Part of a small language model's weights.
Training: 137M tokens, 4194 steps.
MLP neurons of a small language model. Each row is named by its layer, matrix (gate and up: input weights) and neuron, and shows model dimensions 0-127. Each number is 128 + 32 x the weight over its row's rms, rounded and kept within 0 to 255. A neuron's up and down rows have the sign that makes its largest values positive.
After each neuron's rows, "fires on" lists the tokens most often at its 100 highest values on Wikipedia text that the model never trained on. A number after a token or word is its count.

L2.gate248 [118  82 137 139 179  71 149 175 161 149 178 118 163  83  63 148 158 116 139 106 115 152 164 131 137 101 120 138 121 130 155  84 161 168  83  95 181 103 104 143 106 110  76 187 150  88  42 180  95 165 130 128  85  71  87 112 141 146  78 150  94 125 128  87 172 137 107 139  90 166 124 122 101 120 152 144 165 152 138 107 145 141 126 107 113  92  85 104 129  66  76  99 128 132 134 120 124  94 108 126  99  96 189 113 125 123 126 163 132 169 126 184 128 125 136 178 135 163 147  79 108 118  75 110 171 141 126 144]
L2.up248 [100 117 144 144 125 114 140  99 108 158 121 137 116 174 105  88  74 143 135 143 132 185 105 176 114 134 121 186 138 141 153  96 163 142 117 145 179 139 143  78 121 137 154  61 118 150 167 190 154 153 152 116  95 149 142 109 134 111 168 140 116  82  78 106 153  92  79 161 114 140 101 100 123 214  94 135 105 146 149 107 111 176  95 115 129  72 158 154 130 132 128  88  89 147 135 180 213 153  81 135 117 183 108 181 131 152 152 102  79 193  83  91 102 130 167 204 122 170 165 166 101 110 129 170 164  96  84 139]
fires on: " time" 34, "if" 15, "-" 9, "ously" 6, "ough" 6, "uf" 5

L4.gate207 [140  72 132  98 158 175 144 147 139 143 146  77 138  84 155 109 130 143  66 127 135 131 130 207 146 113 149  74 129  72 140  86 163 125 113 126 156 100  93 103 110  99 138 100 104 133  77 139  65  94 131 122 112 114 109 137  92 154 176 108 159  75 126  75 176 101 153 145  77 179 149 118 163 157  94 168 111 127 117 113 139 168 172 116 178 157 164 130 103 157 140 112 132 116 126 129 103 122  67 116 118 109 147 176  81 130 183  98 136 121 180  51 162 146 143 120 153 130  99 166  27 132 109 146 117 160 138 139]
L4.up207 [149 101 160 155 131 156 231 148 132 123 128  42 149 170 156  99 205 150 108 158  76 171 148 163 146 145 149 144  94  25 116  84 170 153  94 139 142 111 109 133 121 114 155  96 129 177  85  94 131 138 172 127 119 155 144 181  96 131 169 122  82  84 132  87 137  99 117 129  62 177 126  53 159 132 105 118 103 133  58  78 144 165 130 137 181 170 185 139 106 145 144 106 127 123  85 119  97 140 113 121 117 157 129 169 109 124 102 131 163  92 143  64 121 107 140 135 176  99 133 120  88 157 138 169 110 111 149 165]
fires on: " |" 45, ";" 15, "," 5, " did" 4, " England" 4

L4.gate144 [133 127 112 174 131 148 185 119 122  58  97 145  74 142 118 130 128 187 169 149 132 128 148 145  90 167 106  84 116 154 192 137 100 149  95 161  98 162 161 128 178 111  95  72 139 108 146  97 126 145 166 141 110 109 112 101 131 153  77 107 128 171 140 164 118 118  67 132 146 121 154 134  44 142 113 164 112 116 123 106 104 154 138  94 158 138  66 176 185 145 156 117 122 148 162 131 137  79 149 130 181 112 129 152 141 162 127 115  96  78 156 187  97 184 136 145  95 104 122 200 164 166 129  65 121 188 153 155]
L4.up144 [ 96 150 109 115 157 124 173 116 178 143 115 130 148 146  74  94 162 150  85 141  99 132 101 147 105 137 173 174  54 132 121 140 173 102 106 139  87 120 171 137 200 175  86 123 112 113 108 110  94  89 103 128 121 146 132 166 149 126 169 111 135 157 150  62 104 104 125  90 179 137 142 120 143 198 155  90 116 113 177 130  75  97 103 103 190  97 119 131 139 143 126 130 157 113  59  81 117 137 159 110 103 169 163  61 145 120 125 164 164 176 139 153 175 197 125 113  97 118 134 184  81 125  66 152 135 140 120 182]
fires on: " or" 22, "," 12, " of" 10, " and" 9, "mit" 8, "(" 6

L4.gate188 [169 149 159 155 146 119 103 141 153 111 164  96 137 170 122 159 120 101 128 138 168 156 135 126  87 167 152 121 140 133 108 112 160 140 188  73  85 133 185  99 152 131 181 188 121 121 159 138 126 160 201  67  77 128 177 115  39 136 133 221 123 117 122 120 131 135 198  35 121 108 132 122 148  93 141  82 156 126 129 140 103 139 211 162 132 133 132 147 147 122 110 104 177 158 126 122 152 179 154 155  73  97  96 139  72 118 124  92 113 117 120 129 158 101 138 119 124 141 190 149 145 151 124 129 156 123 134 108]
L4.up188 [181  84 127 148 161 109  94 167 140 135 108 114 130  98 111 193 168  88 127 102 145 144  75 113  64 115 156 127 131  86 106 106 125 102 131 120  90 121 120 122 176 109 149 199 111  97 126  94 135 126 142 127 121 128 128 153  45 133  81 186 151 106 150  44 141  93 166  82 109 129 158 121 151  85  95 113 144 123  84 198  38  77 188 144 112 133 150  97 150 160 140 105 191 138 152  85 153 129  73 103 113 119 137 171 121 173 102  80 155  99 130 100 120  87 120 101 144 157 133  95 140 140 129  94 103 110 106 134]
fires on: " from" 19, "°" 16, " released" 15, " below" 10, " has" 5, "ş" 4

L9.gate296 [185  86 104 159 171 101 128 146 169 157 173 143 189  94 104 114 172  78 173 110  98  99  94 127 107 156 138 120 109 153 131 125 128 148  94 162 148 158 122 101  92 122 126 106  82 143 137 103  24 143 114 192 139 114  85 117  70 136 101  63  97 122 120 109 132 129 161 147 149  72 100  95 126  98 142 129 146 106 133 148  74 111 125 157  88 135 130 177  92 117 186 149 188 155 122 176 157 125  84 103  89  73 178 107 196 136 132 167  97 123  87 139 168 111 139 185 128  89  34 165 144 110 185 107 144 153 125 161]
L9.up296 [142  97 122  99 139 153 169 166  95 161 106 129 121  85 125 120 120 117 169  85 114 121  86 108 115 129 145  53 125 104 153 137 125 137 117 153 156 159 167  85  89 117 182 114  76  96 138 136  71  93  77 172 136 127 195 136 125  66 157  86 121  75 102  61 109 108 108 146 107 134 147 132 113 101 126 161 189  76 148  85 120 115  78 161 152 166 227  73 127  64 154 128 172 139 109  83 122 183 128 133  84 123 177 115 163 145 126 116 124 145  91 158 155 161  90 176  96  88 116 138 128 150 113 134 129 148 142 139]
fires on: "'" 28, " on" 16, "On" 7, " On" 5, " 18" 4, " \"" 4

L9.gate435 [182 120 145 134 100 108 123 168  83 131 183  87 118 165 157  94 118 133 132 131 127 165 103 122 156 145 113 120 192 138 122 149  68 129 100 121 159  86 165 188 105 198 103 126 136 139 109  83  94 121 118 127 122 153 145  50 147 177 175  87 103 142  64  97 149 152  98 123 119 148 156 118  62 183  86 110 116 115 216 146 108 104 160 147 151  91 108 110 116  73 154  95 156 164 124 123 128 146 188 142  96  80 123 118 152  96  92  60 162  83 123 173 192 139 154 113 155  36 111 149  91 120 182 124 123 101 107 148]
L9.up435 [152 173 154  90 136 118 126 123 131  88 138 106 150 194 149 126 146 120 133 138 152  37 112 100 129 204 140 107 123 168  95  47  91 120 138 178 141 138  76  91 116 137 109 121 177 163 129  96  90 157 115 101 160 130 147  98 130 154  91 122 141 170 115 107 102 122 121 129 137 142 159 160  89 117  73 137 158 162 128 172 120 115 171 107 131 126 146 157  99 107  62 119 106 154 161 120 170 125 185  83 172 166 141  85 198  86 167 108  96  80  84 114 134 166 143 197 200  65 109 153 142 149 125  99 128 126 127 180]
fires on: "'" 54, " \"" 14, " life" 6, "’" 5, " Bi" 5

L6.gate45 [145 117 143 145 123 144  93 147 132 127 120 117 110 145 115 170 150 100 144  47 125 139 118 133 118 179  92  85 147  71  95 176 103 124 167 103 123 155  89 141 122 189 118 134  83 124 113 190 171 150 164 201 148  79  94 141 164 123 112 134  99 123 123 172 165  24 163 227 145 164 123 148 121  94 167 115 135 114 120 129 128 181 138 204 103 112 161 101 159 128 162  85 119 110  97 156 163 105  80 118 161 115 139 135 131 103 125 118 147  82  97 136 147  95 128 159 119  92 177  98 137 180 128  92 147  67 145 155]
L6.up45 [147  83 130 100 110 159 133 196 143 134 127 171 120 136 156 157 186 171 136 211 125 179 108 113 140 144 112 130 109 170 163 164 178 169 149 177 135  79 145 142 111 108 139 125 143 187 110 152 102 114 190 125 192 120 149 132  69 141 148 121  90 155 116 135 153 190 176 198 113  97 109 165 171 126 104  96 120 130 185 105 134 225  99 132 150 104  86 116  81 109 100 118  99 121 144 131 146  75 182 127 132 110 100 134 140 125 170 122 136 141  89  94 115 110 147 162 123  91 175 152 145 171 145  98 144  94 101 182]
fires on: " 1" 18, " 0" 14, "1" 10, " 2" 9, "0" 9

L4.gate270 [ 92 109 137  70 145 101 114 126  74  99 120 152 103 160 140 107  84 156 112 116  81 137 103 183 103  84 136 115 134 109 151 178 148 110  60  67 164 153 140 116 154  86  49 117 152 134  95 124 121 139 166 140 135 167 156 172 125 124 149  69 170 107 181  89 102 127 186 140 136 158 157 105 127 156 145  85 135 106 160 106 108 137 132 155 150  76 150 170 116 141 124 110 147 116 164  66 127 209  69 109 158 111  72 122  90 114 151 132 188 158 122 132 151 131 145 150  93 175  94 145 139 117 194 105 104 120 151 126]
L4.up270 [119  91 144 154 168 136 131 125 142  96  87  75 118 160 166 108 120  56  86 184 120 155 143 118 132  76 120  79 138  49 108 125 176 145  50  90 110 156 115 113 123 128 106  50 141 124 164 136 170 131 130 133  86 192 134 119 169 141  97  47 128 131 114 135 147  99 140 162 138 170 142 140  65 142 161  87 176 153  75 118 141 125 134 143 122 151 146 116 160 122 143 152 134 148  84 150  87  80 142 163 161 127 120 149  84 145 132 148 148 179  98  26 134 178  91 127 130  96 106 146 143 156 131 131 143 159 132 152]
fires on: ";" 32, " for" 26, " from" 15, "]" 9, "$" 5, " |" 4

L2.gate385 [183 145  98  80 104 132 170 156 197 142 124 143 122 104  84 148 156  55 121 110 172  64 137 138 177 132 117  97 107 150 135 164 138 150  91 106 138 178 125 150 139  87 167  71 132 125 104 122  95 138 164 123 175 179 100 106 149 176  68 160 142 105  72  93 123 150 137 161  87 135 135  85 175 194 111 127 129 170 135  81 174 156 136 111 121 127 137 112 139 161 117  75  85 129 102 196 137 116 146 153 152 112 107 128 104 118 164 118 111  69 154 137 150 126  94 161 114 133  90  95  95  62 121 111 113 143  89 143]
L2.up385 [153 127 162 112  99 141 153 108 127 117 118 191 138  48 107 139 174 159 158 135 159 114 148 125 140 130 110  76  91 115 149 183 115 119 179 109 142 193 131  83 167  92 162 131 183 149 118 128 115 126 188 148 163 111 126 153 104 168 128 157 130 109 147  55 121 200  93 108 105  80 146  54 133 144 139 141  87 205  93  65  79 146 140 107 132 139 134 141 152 137 170  94 171 125 119 175 127 136 149 112 161 199 112 145  78 142 137 111 104 118  96 158 114 162  81 210 115 139 124 104 136 105 128 134 131 165 139 173]
fires on: " election" 27, " album" 18, " ESPN" 12, " film" 11, "imate" 4

L7.gate281 [164 131  62  70 152 122  72 156 174 126 185 111 140 146 172 140 111 113 193 156  54 148 103 165 209 120 125  93 181 189 153 110 131 113 122 142 117  74 154 134 106 133 129 107 177 157  93 139 161 143 104 113 115 143 171 117 140 126 131  66 133 162 125 184 140 156 102 145 121  71 142  78  96 146 115  95 127 118 169 155 100 199 126 140  70 102 146 140 151  97  85 143 165 141 174  88  68 113 150  69 162 133 147 194  81 155 113 105 138 158 105 142 151 123 127 142 179 151 142 173 132 123  90  97 142  95 130 167]
L7.up281 [ 92 157 144  91 113 113 179 102 131  86 110 122 130 158 137 144 136 180 192 119 134 136 117 136 104 121 178 136 135 183 102 124 114 176 127  82  63 127  84 168 111 125 147 112  92 142 146 136  60 106 162 102 124 142 176 140  84  99  72  99  61 120 127 114 157  81  39 147  99 109 132 167 160 132  91  41 101 125 160 131 216 114  96 141 119  70 121 130 121 103 170 121 207 139 123 126 132 160  87 156  82 166 121 132 130 117 162 141 189 145 143 155 120 133 141 133 128 139 164  75 122  43 152 120 118 158 154 151]
fires on: " also" 36, "ly" 14, "=" 10, " He" 5

L9.gate294 [135 125 130 126 121 126 144 106 121 139  60 155 124 154 149 124 111 100 125 116 137 106 127 167  83 136 186 129 105 106 110 116 160 117 134 126 157  90 198 127 131  97 159  88  85 149 106  89 116 137  97 147  93 111 122 163 129  78 143 113 143  76 100  37 154 193 134 110 116 116 136 118  83 146 164 172  70 170  95 180 125 136 151 138 170 164 201 147  86  90 151 160 140 143 196 109 143 166 121 156 117  87 144 132 150 157 147  96 133 147  75 168 133 124  92 192 116 115  68 138 172 116 152 103 125 172  79  93]
L9.up294 [108 121 145 122 170 102 182 136 170 127 120 151  97 149  68 138 166 114 124 100 119 101 155 103  80 153 107  98 184 114 108 133 135 112 109 186 137 130 132 185 110 111 128 116 182  89 187 157 134 161 133 137 116 159 121 114 159 137 178 105  89 139  61  99 190 125 132  96 129 122 161  70 130 127 165 104 151 119 150  87 110 141 120 177  99 125 205 104 170 159 112 144  76 153 113 164 111 100 100 117  99 173 151 179 113  74 119 104 115 154  44  77 210  89 146 148 155 152  77  85 101 181  78 134 168 190 106 140]
fires on: " on" 96

L4.gate219 [ 89 108 139 137 126 113 114 116 138  86 164 145 142 192 139  50 122  98 132 175 153 125 159 115 129 164 131 103 110 118 170 160 130  78 136 161 142 165 130 161 115  81  68 125  96 192  58 129  80 108 110  98 159 136 102 137 129 111 130 168 151 135 186  86 122 113 188 143 100 115 150  80 152 138  74  68 132 126 151 117 127 186  39 195 134  87 171  99 159 143 172 155  94 124 101 102 151 117 152 134 133 107 119 113 131 129 178 139 113 158 146 151 126 148 153  84 146  84 126 175  80 124 156 124 139 177  59 120]
L4.up219 [ 68  99 133 145 190 105  73 123  89 146 166 152 120 132 148 110 115  68 170 197 156  94 152 131 117 168 175  60 144 204 155  99 108 113 123 132 108 138 124 140 118  74  86  92 143 177  92 156 163 128 143 156 137 153 127 126 138  85  91 189 119 108 161 127 136 132  78 193 129  64  97 105 128 133 176  62 130 166 118 168 109 128 148 124 104 131 100 125 154 130 126 120 108 144 135  72 181 168 129 198 118  68 146 149 143 114  92  74 169 122 117 133 123 103 136 134 103 150 106 117 140 126 120 133 150 170 176 140]
fires on: "s" 24, "d" 15, "." 12, "in" 10, "es" 6, "r" 4

L6.gate234 [135 172  58 100 141 163 128 123 193  67 176  98 122 102 110 110  96 122 153 158 118 133 147  96 139 155 118 106  73 174 153 112 109 157 128 110 152  80 131 137 114 106 105 166 154 103 112 190 113 169  77 130 161 142 126 110 145 167 131 190  65 198  83  99 138 222 139  86 141 136 160 127 158 172 199 106 171 123 155 131 125 152 181 113  97  92 125 108 132 112 107 150 124 106 163 114 106 123 156  85 106 162 129 123 151 154 113  90 141 106 161 147  88 183  89 168 123 183  96 143 107  89 137  46 124 138 137 175]
L6.up234 [ 92 165  45  74 124 122  74 133 154 111  88 145 107  91  89 167 118 111 117 145 128 153 120 126 171 124  38  73 119 106  54  96 160 115 160 144 150  94 126 115 134  88 181 113  96 142 100 189 154 115 102 133 128 159 100 139 145 129 124 144  94 155  92 160 103 156 149 132 183  78 128 160 154 157  80 123 140 151 157 114 135  91 108  69 122 160 135 118 123 119  83 164  80  63 119 149 154  59 172 193 148 156 106 129 143 142 149 141 113 166 219 116  95 111 146  82 165 149 121 134 129 126 138 160 125 126 125 153]
fires on: " not" 17, "ly" 11, " also" 10, " just" 7, " then" 6

L9.gate234 [ 88 143  80  94 117 133  96 127 139 159 118 141 127  67 125 109 195 139 159 142 131 157 153  96 195 206 162 125 175  76  77 130 182 153 156 148  98 154 124 156 135 133 115 110 133 114 117 108 118 152  60 129 147 127 121 194  84 177 191 173 140 162 145 152 192  87 107 137 123 138  99  77 128 150 191 143  78  97 159 105 122 138  90 149 154  82 139 134 183 115 118  79 156  93 136 137 134 151 126 158 162 147 111 128 150 131 127 148 128 137 139 148 105 137 128 111  81 156 133 144 166 148 182 117 108 141  64 121]
L9.up234 [107 126  57 142 131 155 138 140 100 160  89 126  92  97 119  97 139 193  92 141 148 149 153 158  92 110 150 198 145 136 136 157 202 142 135 151  90  44 127 147 209 101 132 149 129 134  93 135 150 109 102 165  96  91 103  72  95 141 159 154 186 144 112 145 186  92 135 104 131 152  42  69 107  69 130 124 106 121 127 156 121 125 125  98 148  72 112  80 165 104 147  90 121 134 129 147  99  86 126 163 151 174  91  77 157 130 174 157 145 154 154 131 138 115 136  69 121 169 135  86 172  91 116 190 215 127 129 119]
fires on: "\n" 44, " /" 10, "0" 8, " most" 7, "{" 6

L9.gate377 [166  89 119 162 139 107 116 150 146 105  39 154 131 139 139 163 201 142  94 111 174  62  80 127 135 120 153 112 183 154  50 188 112 118 182 103  85  96 164 172 120  75  91  52 144  95 179 116 107 159 159 124 168 117  61 167  97 162  70 128 110 134 138 158 189 101 110 164  88 144 147 100 140 117 142  99 128 111 125 129 144  96 164 116 112  84  88 151 147 173 142 144 115 107 113 163 153 119 158 157 110 143 161 141 167 122  91  85 167 108 132 124 169 170 101  74 129 164 178 113 186 100 152 108 142 137 146 141]
L9.up377 [172 128 145 172 114  76 105  59 142 104  68 102 177 175  97 142 197  94 138 131 164 137  68  91 158  83 131 110 138 135 145 145 134 124 102 150 117 127 113 158 115 117  46 103 102 101  84  92  82 154 124  89 141 130  86 165  85  87 129 134 110 191 128  99 167 100  79  74 140 113 172  98 126 135  88 104 116 126  71  95 206  57 159 156 133 149 151 107 111 178 167 113 112 123 124 136 168 124 135  98  92 123 149 141 131  82 127 123 138 154 135  93 117 111  98 120 128 131 142 180 174 114 144 128 140  62 101 180]
fires on: " exp" 17, " comp" 16, " Exp" 13, "le" 6, " Comp" 5, " disp" 5

L2.gate132 [156 152 144  96 123 173  90  90 104 115 115 127  89 130 134 202 153 140 141 135 159 102  30 158 124 113 159 179 130 143 115 124 106 149 151  96 120 117 131 147 154 106 108 128 153 105  81  95  91 115 154 143 130 105 161  93 127 110  98 144 113 166 101  91 106 136  88 164  89 162 114 118 143 116 147  98 152  82 101 157 140 140 107 114  93  49 147  50 153  84 180 162 108 116 124 115 140 130 117 145  95 138 155 108 174 148  47 132 161 113 178 192 139 110  86 187 193 143 144 135 150 162  51  92 166  61 146 146]
L2.up132 [133 150 211 144 163 186 135 119 142 138 116 107 185 158 105 114 174 112 110 146  87 152  80 147 165 115 143 170 104 105  57 135  88 155  58 117  81  70 159 134  87  96  90 132 147 105 122  55 104 114  95 175 127 141 165 130 127 148 156 132 106 164  65  61 168 154 119 168 116 158 175  53 133 113 107  99  91  97 113 179  82 148 148 127  72 119 100  89 138 107 151 163 130 153  92 124 125 142 155 128 107 101 111 101 134 129 111 115 117 102 153 111 141 118 149 146 168 139 184 142 117 143  80  84 188  80 118 120]
fires on: " Award" 30, " comp" 12, " Comp" 11, " reference" 6, " edition" 6, " data" 6

L4.gate87 [107 138  96 144 126 133 106 145 147 124 158  94 125 130 148 146 108 132  99 138 187 111  95  69 177 140 177 171 185 110  68  71 151  94 132 124  60 140 153 149 160 122 135 132 132 143 167 110 134 178 128 125  87 141 143 132 140 144 116 161 113 182 111 162 142 113 125 115 135 205 112 135 166 109 175 145 126 118 137 163  74  89 164 144 168 147 164 103 128 143  69 135 142  98  96 179 118 140 126 190 117 122 135 159  83  62 177  86 132 109 134 152 106 121 159 123 132 117 134 174 177 116 172 145 113 100 131  74]
L4.up87 [147 113  87 106 121 165 132  89 119 100 177 100 125 181  91 137 134 126 162 126 117  84 149 130 170  74 158 180 163  94  81  96 119  83 125 125 103  96 144 200 105 181  68 125 154 132 168 136 168 132 123 135 123 121 120 195 112 140 142 166 173 144 152  81 135  68 170 121 140 153 118  74 137 143 127 122 170 122  90 132 146 101 121 132 132 103 153 108 173 169 106 107 130 107 148 136 100 152 131 178 137 163 156 104 107 104 155 112  95 144 133 126  89 113 192  46 150 121 161 124 182 110 170  71  89 179  92 150]
fires on: " /" 39, "°" 22, "\n" 21

L6.gate175 [109 163 116 116 108 177 162 159  94 117 124 173 172 111 154 119  79 161 135 147  90 128 180 146  85 118 101 113 150 141 139  76  66 111 125 122 101 100 128 196  93 192 101 116 110  86 139 196 171 115 108 111  85 104 147  88  94 108 159 153  78 106 126  81 112 103 101 150 121 145 138 111 164  77 140 152 140 106 157 154 129 129 123  95  97  67 187  72 162 125 146 152  84 117  68 104 138 121 131 128 134 109 214 128 119  95 108 108  85 109 198 131 149  99 201 114 125 131  62 116 126 122 160 119 171 149 129 110]
L6.up175 [148 122 169  95 135 149  86 184 148 156 184 111 172 152  86 172 154 144 144  99 138 144 108 123 136  76 118 162  81 128 120 125 125 158 126 162 175 177 142  53 122 146 136  99  98 162 161 202 108 133  99 172 138 140 192 159  71 109 103 130 120 112 195 129 114 100  83 105  89  98 165  90  92 141  97  78 130 143 129 116 177 145 126 108 138 139 119  92 124  98 194  73 130 155 126 134 174  65 158  86 152 180 142 163 166 161 124  31 128 102 116 163 170 137 206 153 105 138  91 101 162 125 131 144 115 230 138 154]
fires on: " June" 12, " December" 9, " March" 9, " January" 9, " July" 8, " August" 8

L6.gate120 [ 97 135 117 120 175  83 105 117  72 117 158  65  99 112  80  97  63 146 103 152 133  76  77 178  65  88 105 132 155 170 101 135 112  97 134 117 158 155 122 175 156 164 120 147 120 114  73 160 170 136 182 133 102  79 119 109  94 167 162  71 160 107 134  93 133 107  77 122 135 116  61 112 168  59 111 128 131 177  91 143 123 149 172 161 137 115 134 113 139 107 166 126  98  92 114 180 130 188 109 107  99 119 138 144 104 114 152 133 104  97 150 151 104 122 133 109 157  72  96  97 110 154  51 100 194 149 110 142]
L6.up120 [119 128 104 134 128 113 112 150 127 149 155  45 132 154 153 138 125 169 125  75 151  99 100 182 125 140  73 136 136 139 158 174 134 152 157  64 169 181  97 158 118 133  87 118 110  88  91 175 180 159 205 110 151 127 124 131 103 173 176 110 162  91 174 135 141  82 105 126 162 121  99 125 130 117 127  93 149 136 129 161 166 134 169 160 109 155 128  80 162 125 128 119 151 138  77 140 126 162 113 124  94 141 168 182  69 105 102 128  90 153  87 101 143 134 110 162 117 181 155 165  48 106 121 157 178 127 121 104]
fires on: "-" 100

L4.gate380 [139  70 127  84 100 100 137 137 145 182 133  74 113 131 138 124  68 103 170 194  77 144 131 129 146 114 152  89 106 162 103 142 200 145 119 133  79 117 138 129 182  94 108  81  97 139  94 125 187 128 155 115 110 138 139 138  98 167 166  65 149 161  82 174  67  89 105 143 159 105 126 116 165  92 111 106 153 107 145 105 117 125 126  61  99 195  77  96  88 129  80 130 110 152 161 200 154  68 160 144 125 134 149 147 110 102 179 132 182  90 138 148 185 160 142 126 133 131 146 117 187 146 121 106 104 197 148 188]
L4.up380 [129  72 107 147 104 131 167 179 158 160  70 114 175 136 159 118  84 160 126 100 110 150 131 167  78 140  94 125 132 163 101 190 145 131 157 129 104 139 127  97 172 113 154 136 134  25 129  67 109  76 148 103 126 166 118 106 155 152 131 110 164 115 113 103 121 141 132  74 112  70 196  35 137 112 124 198 148 128 145 165 144 116 144 127  59  88 119 118 146 113 113  45 160 135 143 153 130 126 115 121 180  98 119 187 105 108 134 124 156 169 163 123 159 152 122 170 122 122  93 132 163  93 139 119 107 142 126 195]
fires on: "-" 52, ":" 36

L7.gate8 [ 61 149 116 125 148 137 151 143 112 147 104 115  90 143 168  91  80  83 103 146  70 112 118 148  76 174 152 169 123 140 102 188 159  90  71 168 117  98 170 138 119 149 150 106 152 128 105 154 179 144  94 156 103 147 117  91 220 120 134  91 146 178 116 122 108 150  78  95 187 111  84  89 124 185  99 144 121 104 122  85 102 119 164 118 130 172 112 126 136  92 127 110 177 123 128 118 112  65 168 152 144  95 146  96 116 106 201 119 190 129  66 149 151 147 168 165 165 130  71 129  98 171 148 114 124 153 128 128]
L7.up8 [103  83 109 138 164 126 138 119 163 115 152 124  74 175  76 168 187 100 115 102 144 103 112 123 109 134  76  85 164 169 112 183  91 101 111 201 109 159 144 124 131 194  84  88 112 123  45 165 127 162 159 103 166 162 150 195 155  84 145 146 127 163 167 146  92 141  74 168 168 120 130 124 115 146 123 167  89 119 137  59 136 117 199 131 142 115 111 115 132 137 113 185 196 144 101 120 124  99 113 146 148  80 157  76 155 134  80 112 129 183 140 140 180 158 111 130 155 139  74 133 120 157 151 126 155 120 111 207]
fires on: " of" 35, " and" 22, "-" 12, "," 9, " in" 7, " about" 5

L6.gate211 [ 83 154 168 111 158 123 127 147 141  98 156 108 126 111 154 110  62 104 148  91 109 131 114 173 175 135 149 130 118 141 119 127 115 137 108  78 142 169 104  33 141 149 123  62 108 168  85  97 133  98 128 147 104 112 123 115 116  85 113  64 162 129  92 104 168  80 103 103  96  86 142 105 167  91 162 172 139 170 141 104 117 175  71 140  78 141 130  77 111 119 139 130 103 135  24 129 168 106 105 157 112  92  99 141 118  78 146  72 112 173 135 128 115 114 108 125 149  97  68 159 127 106  71 118 116 140 121 163]
L6.up211 [126 118 105 112 172  96 144 160 107 123 133 124 143 151 174 154  99 132 157 182 138 152 145 154 148 159 141 109 154 126  75 138 170 183  73 126  99 143 109  76 117  62 143 116 151 116 127  99 120 108 140 148 115 145 134 144 183 123 144 184 106 104  92  73 110 117 134 154 111 135 105  92 142 120 130 142 132 171 129  83 219 119 152 165 112  72 119 160 151 117  64 124 153 114 147 174 206 142  96 150 180 151 167 154 148  65 131 117  92 139 109 138 146 160 142 112 118 131  99 126  79 156 125 181 146 109  77  89]
fires on: "–" 57, "." 34, "-" 6

L4.gate98 [118 179 151 136 117  79 170 191  88 144 128 117 168 185 127 132  82  75 130 175 139 127 132  88 128 133 124 169 143 147 125  66 146 123 132 121  64 156 146 148 128 165 197  89 148 161 118 139 112 145 144 156  99 124 156 135 124  92 121 165 139 146 230 126 185  97 127 131 123  76 132  88 161 138 152 158  92 120 134  79 126 144  79  88 115  78 145  53 107 105 106 133 100 169 120 103 122 139 140 116 100 102 135 115 171 153 115  55  87 117  99 117 122  82 183 110 165  92 147 137 154  91  97 113 178 130 145 112]
L4.up98 [115 132 169  91  66 160  92 160 178  90 144 176 149 134 123 119 170  99 173 149 140  79 116 105 125 122 133  91 147 104 115 158 189 137 136  99 126 156 157 158 143  58 160 155  94 114 135 114 118  66 124 203 143 134 215 125 104 131 100 167  85  97  81 179  96 128 166 123 129 127  92 114  47 118 148 141 127 105 189 180 133 121 133 158  88 168 106  68 138  76 173 151 111 157  80 132 121 168 208 101 137 175 125 126 127 161  73 116 122 136  51 125 152 188 144 148 134  74 123 114 134 124 150 158 180 132 165 128]
fires on: " June" 12, " February" 11, " May" 10, " ten" 8, " rec" 7, " March" 5

L7.gate166 [139 159  70  80 139 150  78  90 141  71 131  88 133  95  77 130 121 151 118 192 134 154 126 128 138 123 128 123 142 111 133 117 109 155 143 162 105 104 120 144 131  80 110  79 141 129  80 124 103 106  92 102  60 117 150  64 123 107 161  88 122 130 112 169 106 145 122 153 187  99 120  89 101 121 221 170 139 101 135  91 116 195 137 137 133 115 156  91 140 173 114 148 103 164 149 101 186  94 104  81 144 142 129 133 104 150 171 143 150 117 178 142 159 127 176 182 175 193 128 135 113 113  83 103  71 121  94 192]
L7.up166 [136 168  88  89 164 104 145 128 165 111 154  89  97 163  61 118  89 161 112 115 101 149 144 111 152 151 146 107 132  90 172 134 127 138 161 178  92 117 159 150  92 149 146  74 104 150  64 121 178 146  51  78 104 116 131 108 142 137 128 127 165 166  81 162 102 152  55 145 206  88 119 109 170 146 206 119 126  86 157 180 114 184 154 129 136 101 146 128 146 109 172 135 126  91 162 130 130 182 162 110 139 160 100  89 110 174 124 124 200 175 179 123 110 147  75 127 142 116 111 119 135 126 136  62 124 157 100 195]
fires on: " not" 16, " also" 13, "ly" 9, " such" 8, "omp" 5

L4.gate165 [ 91 178 133 109 176 164 155  82 114 105 145 159 186 103 157 126  72 113  60 112 175  69 145 140  88 169 144 119 100 130  95 144 102  86 112 118 149  88 181  69 100 151  83  62 119 124 147  92 144 106 117 164  99 112 187 130 183 141 129 108 139 161 124 120  77 155  96 125 151 133 185 171 138  83 104 127 191 125 143 123 113 169 127 209  75  75 166 115 106 110 163  88 130  90 130  89 119 129 144 154 181 164 121 100  87 119 131  75 121 140 163 145 114 125 176 154 128 153 107 145 126 108 122  86 134  97 128 109]
L4.up165 [ 91 182 107 128 178 111 188 138  99 124  96 112 174 100 164 176  85 120  78 146  99  88 150 150 119 190 185 160 117  75  96 130  74  73  91  90 159 157 155  76 125 135  98 115 105 142 160 120 129 132 151  89  65 146 148 149 127  60 122 101 128 158 120 134 101 182 125 149  60 110 135 172 103 165 142 126 149 131  94 142 124  97 157 153 100  97 195 114 159  91 119  84 123  98 130  91 129 144 135 165 143 134 128  92  66 153 146 108  97 118 188 116 142 120 135 131 123 138 125 173 113 168 119 130 103  96 124 153]
fires on: " well" 19, "–" 19, "-" 15, "r" 10, "c" 4, " GA" 4